config.yaml
num_key_value_heads: 3
parallel_block: false
init_std_down: 0.00302
MLP neurons of a small language model. Each row is named by its layer, matrix (up: input weights; down: output weights) and neuron, and shows model dimensions 256-383. Each number is 50 + 12 x the weight over its row's rms, rounded and kept within 0 to 99.
After each neuron's rows, "fires after" lists the tokens most often just before its 100 highest values on Wikipedia text that the model never trained on.

L6.up1366:75 47 50 47 53 53 56 42 44 37 38 44 59 38 48 66 47 58 45 63 62 31 39 57 51 55 50 60 62 30 58 31 49 33 69 80 50 44 57 40 51 66 54 45 32 34 62 60 57 44 38 44 48 56 46 41 23 31 70 53 41 44 61 35 45 52 47 58 70 60 63 44 34 55 60 44 49 64 51 56 39 43 29 48 42 63 73 61 56 40 51 61 42 54 54 30 31 69 46 46 55 46 43 46 16 51 56 75 69 39 54 60 61 43 50 56 46 43 50 55 66 52 55 38 43 50 37 40
L6.down1366:45 40 44 40 45 43 43 51 38 44 53 64 45 55 50 55 30 32 39 57 32 38 35 21 48 56 37 47 52 55 26 40 44 45 58 63 57 50 60 24 50 44 26 49 64 11 68 64 60 78 27 52 59 74 43 65 36 43 54 53 44 45 64 46 58 56 44 55 56 65 34 45 54 54 68 45 47 55 65 65 34 52 51 62 66 53 30 59 66 21 48 65 25 59 67 52 44 44 55 39 33 50 38 54 58 56 52 89 42 67 72 34 54 60 49 48 66 46 57 52 45 61 42 42 44 31 69 53
fires after: " |"

L11.up1706:55 48 18 42 45 51 36 41 43 49 36 57 49 36 51 46 54 46 52 52 48 45 57 58 38 58 62 39 39 50 44 25 56 15 40 48 31 77 29 46 42 57 70 69 67 75 59 43 61 25 56 80 38 65 26 43 40 48 48 39 53 61 65 57 71 54 53 44 38 50 70 51 52 71 43 38 52 37 44 47 60 44 56 51 51 64 54 47 50 54 45 38 57 59 44 59 52 32 32 50 43 24 56 50 42 42 56 44 49 45 54 52 59 37 43 49 46 69 49 57 41 57 52 65 62 62 45 29
L11.down1706:53 57 35 54 39 66 46 64 41 54 46 53 47 40 69 41 39 56 62 58 37 61 63 47 45 46 36 46 60 59 76 58 56 32 51 31 59 65 50 62 24 44 61 57 59 49 36 22 51 71 48 60 46 77 40 65 55 47 47 33 41 64 58 46 53 51 67 37 28 56 58 44 65 65 45 53 61 40 50 51 62 28 50 49 47 57 41 66 37 76 55 23 42 46 34 43 35 52 32 52 39 48 74 38 66 57 50 44 51 71 35 42 70 42 31 65 69 48 53 42 51 57 39 52 25 55 52 45
fires after: "\n", " |", "|", "th"

L4.up1165:54 49 40 60 40 48 52 41 40 46 32 54 50 49 46 59 64 47 57 65 28 32 31 44 34 46 53 56 55 71 51 55 55 44 53 56 61 52 66 32 39 68 68 50 61 55 84 44 40 35 56 66 48 49 50 51 51 52 41 65 48 56 36 63 56 66 62 53 45 76 51 59 41 44 31 56 60 49 54 45 58 82 81 44 35 46 64 45 59 69 53 55 56 47 46 59 58 53 42 63 42 67 70 59 52 48 52 46 66 45 46 60 48 49 34 53 65 55 67 71 24 60 27 45 52 32 42 58
L4.down1165:57 49 63 53 48 42 49 87 50 66 53 51 60 39 55 31 62 39 43 39 62 44 52 38 26 42 43 48 46 46 58 54 49 42 21 49 51 54 45 44 68 32 62 57 60 42 65 52 40 55 42 63 43 69 63 74 57 33 65 53 59 76 46 49 78 43 42 45 53 49 56 58 48 57 49 49 37 69 43 73 57 70 51 42 82 54 31 56 37 50 39 43 57 43 72 57 51 73 39 40 41 46 56 54 63 37 46 67 54 35 28 42 32 52 67 70 46 57 62 41 47 27 47 36 55 46 59 56
fires after: " Japanese", " and", " American", " British", ","

L6.up1558:67 31 37 62 34 41 54 42 53 45 51 36 46 33 48 50 67 51 59 63 41 38 43 61 33 57 68 41 53 43 59 37 44 63 53 63 51 80 47 60 49 65 44 57 51 62 51 60 33 60 57 63 40 73 46 34 55 46 48 39 62 22 32 48 57 41 51 51 68 39 33 53 32 48 23 53 41 65 56 45 27 56 38 46 35 50 51 15 75 39 44 37 49 36 54 52 42 44 68 39 30 27 42 65 43 39 64 46 38 45 58 67 57 50 49 61 52 75 40 66 53 42 69 58 43 49 51 39
L6.down1558:36 48 44 36 57 38 54 52 44 36 66 67 60 47 39 25 31 42 47 59 42 44 59 69 39 35 45 27 51 62 59 34 40 55 72 39 54 18 77 45 62 49 44 50 33 39 61 65 47 58 46 75 70 38 47 66 47 46 62 33 45 56 69 31 46 36 51 58 52 50 41 42 41 51 45 50 47 57 52 67 59 69 34 56 48 62 40 49 52 42 59 53 57 55 50 54 34 47 51 62 41 31 37 34 63 32 71 60 50 35 55 69 59 29 58 55 47 56 31 43 16 39 47 58 47 44 45 58
fires after: " |"

L6.up500:22 52 63 33 48 47 26 54 43 32 49 34 57 63 67 53 48 52 35 62 49 41 42 48 48 62 34 33 54 48 58 65 54 56 62 74 45 37 66 43 54 51 44 47 16 58 34 52 63 36 80 39 20 39 58 46 51 64 50 55 53 25 55 40 64 61 48 37 36 61 54 51 41 40 68 60 50 72 51 53 71 53 48 59 63 30 33 36 46 44 60 50 49 51 49 59 48 38 52 64 60 34 47 40 41 82 63 51 39 47 44 35 38 49 60 42 34 59 54 32 51 57 37 43 58 73 29 52
L6.down500:34 50 32 45 50 45 34 30 53 72 27 69 62 52 48 42 40 61 36 53 33 43 61 46 61 37 31 86 37 43 41 55 46 53 33 52 41 39 44 40 50 53 68 35 54 54 30 48 52 56 76 53 35 35 60 56 44 60 40 58 40 59 51 71 51 67 27 41 35 33 47 69 49 38 66 47 33 64 49 49 61 52 74 45 50 37 56 54 46 16 62 47 61 35 39 56 59 71 52 70 41 44 42 58 54 66 54 45 61 49 51 53 71 36 62 71 40 43 35 54 54 40 60 24 60 55 48 70
fires after: " ", ".", "=="

L6.up1489:35 50 52 19 62 51 65 67 51 44 31 70 54 66 35 59 45 47 51 56 54 39 70 52 77 57 66 44 52 58 38 60 44 42 67 48 42 31 56 55 44 52 79 76 48 62 45 47 40 64 46 28 36 44 46 79 46 68 39 47 68 40 23 37 33 45 32 50 42 49 44 58 29 57 61 46 36 44 30 50 43 41 47 48 32 64 42 38 53 46 42 51 52 61 24 51 41 53 40 43 37 61 43 63 84 53 55 45 43 64 61 65 51 61 67 57 55 66 56 50 52 55 35 76 26 62 51 47
L6.down1489:58 52 60 34 75 55 80 52 46 46 53 46 39 53 51 46 60 48 53 64 50 33 45 61 56 78 36 45 70 67 50 44 37 60 47 40 46 40 57 62 32 56 48 57 58 54 51 50 41 50 41 68 51 51 46 45 41 55 46 39 65 53 38 37 63 41 49 28 41 44 41 59 36 54 49 61 31 39 27 58 57 57 49 27 75 75 45 63 50 63 38 51 56 69 48 53 34 55 71 37 49 43 35 59 46 30 28 53 65 62 42 13 48 27 69 44 68 52 40 51 25 58 69 40 29 43 70 49
fires after: ",", " the", " first", "\n"

L4.up441:59 53 47 54 43 45 32 41 54 43 53 49 41 32 48 48 48 42 63 43 41 48 56 44 42 65 47 54 30 56 42 63 26 66 47 46 60 61 37 42 62 37 42 36 57 43 53 47 48 44 38 51 63 58 77 47 54 50 64 68 44 50 41 37 51 57 46 49 59 66 51 45 50 48 61 34 41 44 58 63 35 45 58 47 55 45 49 54 48 58 40 63 48 47 53 37 45 56 58 47 48 62 48 38 59 37 28 48 73 50 44 75 65 26 64 67 40 42 70 78 51 49 54 42 45 18 60 30
L4.down441:40 34 46 65 50 41 54 51 38 42 32 63 50 26 46 62 55 53 43 59 59 47 42 49 55 52 63 49 53 23 64 52 50 46 43 43 44 53 60 57 57 57 41 29 52 51 58 32 62 40 47 55 54 49 56 56 56 57 50 57 60 28 32 50 43 60 54 53 79 61 45 54 66 40 50 42 48 78 65 68 60 47 47 37 59 59 24 55 61 44 30 52 39 38 33 40 50 64 68 64 36 34 63 52 44 70 41 49 49 50 65 48 49 62 65 70 39 55 37 60 39 58 58 41 44 56 38 63
fires after: "S", " United", " ", " in"

L6.up1340:46 59 41 53 36 47 30 55 50 44 49 69 57 72 46 26 45 50 63 47 42 62 52 51 58 54 58 63 62 38 56 62 23 58 52 35 61 53 39 63 36 54 52 47 17 54 45 44 50 47 59 43 66 44 54 20 32 48 51 63 63 53 84 55 66 27 48 40 46 30 50 46 78 55 50 41 43 56 47 42 39 40 68 47 42 58 66 54 47 52 53 62 34 46 50 54 46 48 59 42 50 58 68 50 51 50 34 34 67 52 46 54 31 64 38 61 65 37 29 56 46 50 33 34 36 34 57 53
L6.down1340:55 56 35 50 56 57 61 57 56 56 63 47 47 71 55 51 53 55 42 57 71 45 49 52 50 47 56 35 47 31 47 60 61 59 33 57 68 53 42 71 54 47 58 26 40 58 55 43 45 37 36 46 43 51 57 44 51 50 55 48 60 41 67 40 49 43 29 38 36 38 51 53 64 23 30 39 38 68 66 33 64 43 61 53 53 57 33 48 45 29 55 53 58 35 37 56 45 52 58 47 46 41 39 39 43 65 50 42 34 70 44 61 44 65 57 33 36 46 49 22 39 38 59 53 38 61 19 43
fires after: " in", " In"

L4.up650:51 36 59 45 55 53 53 53 26 43 61 50 55 48 59 50 52 45 46 45 54 28 36 35 66 48 58 68 52 68 63 64 46 61 33 47 29 66 63 53 53 39 67 43 63 54 58 65 53 62 58 66 59 41 36 45 47 56 62 57 42 51 37 49 57 64 59 37 51 82 26 35 35 67 61 51 64 50 41 49 48 74 59 38 28 63 58 48 83 48 59 54 69 60 45 66 48 50 54 62 08 39 45 65 51 42 59 53 67 71 42 53 44 51 31 70 49 52 40 50 38 56 55 45 44 36 71 71
L4.down650:57 53 58 45 62 45 65 47 53 53 55 44 51 40 37 42 66 48 56 38 51 56 36 39 61 48 40 29 56 34 38 52 16 47 41 48 46 58 47 41 60 55 36 64 64 41 72 47 65 51 46 51 48 67 43 43 26 63 52 57 25 68 43 42 56 59 53 27 52 52 61 60 42 45 67 61 54 62 47 44 40 62 39 56 64 31 54 58 45 24 71 31 68 37 42 49 87 50 48 39 48 30 54 60 40 35 36 46 62 44 37 58 56 60 47 48 58 49 52 38 41 54 43 29 36 61 61 38
fires after: " and", ",", " University"

L4.up535:46 51 52 30 51 62 56 49 30 40 44 69 48 55 55 51 32 47 51 61 40 34 45 53 46 44 44 46 43 45 56 73 59 67 47 51 49 31 60 54 48 55 64 30 49 53 58 77 73 60 47 39 47 32 57 42 46 58 33 18 49 60 50 60 56 38 48 33 57 46 48 49 41 34 41 49 49 63 65 62 39 50 54 40 53 47 68 43 68 52 41 45 65 38 35 48 61 52 48 44 43 43 46 45 46 50 49 62 47 49 32 38 56 58 57 44 33 47 53 31 49 63 63 54 40 57 43 55
L4.down535:45 54 49 56 49 34 63 41 62 49 32 41 72 58 58 61 46 68 47 52 61 54 49 79 46 48 63 42 47 36 69 36 45 53 56 59 38 47 37 46 55 60 58 43 44 47 35 30 37 39 58 47 33 57 41 41 55 54 58 71 41 65 33 23 41 71 53 62 28 55 51 51 40 50 52 64 55 63 39 43 63 53 48 50 50 35 54 49 53 53 51 50 31 68 42 67 44 60 47 57 61 66 40 40 49 74 42 32 27 56 52 51 38 33 67 58 63 53 61 49 40 54 29 68 54 66 51 56
fires after: " ", " \"", " to", " for", "=="

L11.up661:42 52 54 51 56 50 86 58 71 53 40 43 37 39 57 22 32 26 81 78 66 38 38 63 61 49 54 64 37 71 55 39 73 27 60 28 53 47 42 60 34 46 47 46 64 48 58 48 56 65 48 51 57 43 35 41 42 45 68 79 63 40 46 59 50 43 52 25 50 50 53 39 43 49 54 44 66 42 58 36 74 29 44 26 44 79 51 47 49 58 70 57 39 51 31 66 54 23 59 47 43 47 45 74 65 55 42 47 35 61 54 60 51 38 52 23 47 54 54 56 46 40 46 67 51 47 57 53
L11.down661:34 57 60 57 36 51 55 67 54 49 39 45 35 34 73 48 34 52 56 72 42 29 58 48 44 65 71 55 73 55 39 28 48 41 39 39 68 50 58 63 54 66 51 56 46 47 49 51 41 67 55 56 54 44 47 68 49 73 62 40 74 71 35 60 53 47 73 57 51 32 61 66 38 68 63 46 61 28 64 26 51 51 48 69 57 52 47 51 48 71 53 45 40 60 42 54 43 52 57 43 49 60 68 68 50 62 38 70 52 44 43 50 39 46 56 39 59 39 43 57 45 42 39 42 44 26 44 50
fires after: "\n", " 2005"

L6.up531:50 38 36 55 57 67 39 55 57 59 45 77 37 57 66 43 50 41 35 62 70 56 92 40 49 56 67 64 72 62 37 34 32 51 38 48 61 66 55 33 29 50 40 59 55 74 67 29 49 33 42 50 68 62 53 46 59 46 53 59 40 55 64 75 47 46 27 55 32 27 64 57 54 56 50 45 57 49 48 51 43 35 53 42 44 48 49 57 50 63 44 57 36 60 39 55 66 55 40 48 28 81 35 65 42 55 55 39 57 42 51 59 36 58 58 45 44 29 71 50 46 44 45 61 61 73 68 44
L6.down531:47 50 30 48 55 28 48 47 57 40 60 54 32 61 48 63 64 67 75 51 53 59 49 34 42 58 60 63 56 58 51 36 39 52 58 65 35 45 58 43 45 42 50 48 59 38 47 56 57 38 56 47 58 77 48 42 42 44 35 46 50 34 61 51 54 46 44 52 44 73 44 60 34 45 37 77 47 62 71 43 51 51 62 35 62 50 53 58 47 47 56 45 48 48 40 56 47 61 50 33 38 61 41 53 67 69 42 57 39 35 50 46 50 55 65 62 42 67 47 48 66 74 62 50 50 68 46 40
fires after: " the", " in", "==", " Synonyms", "\n"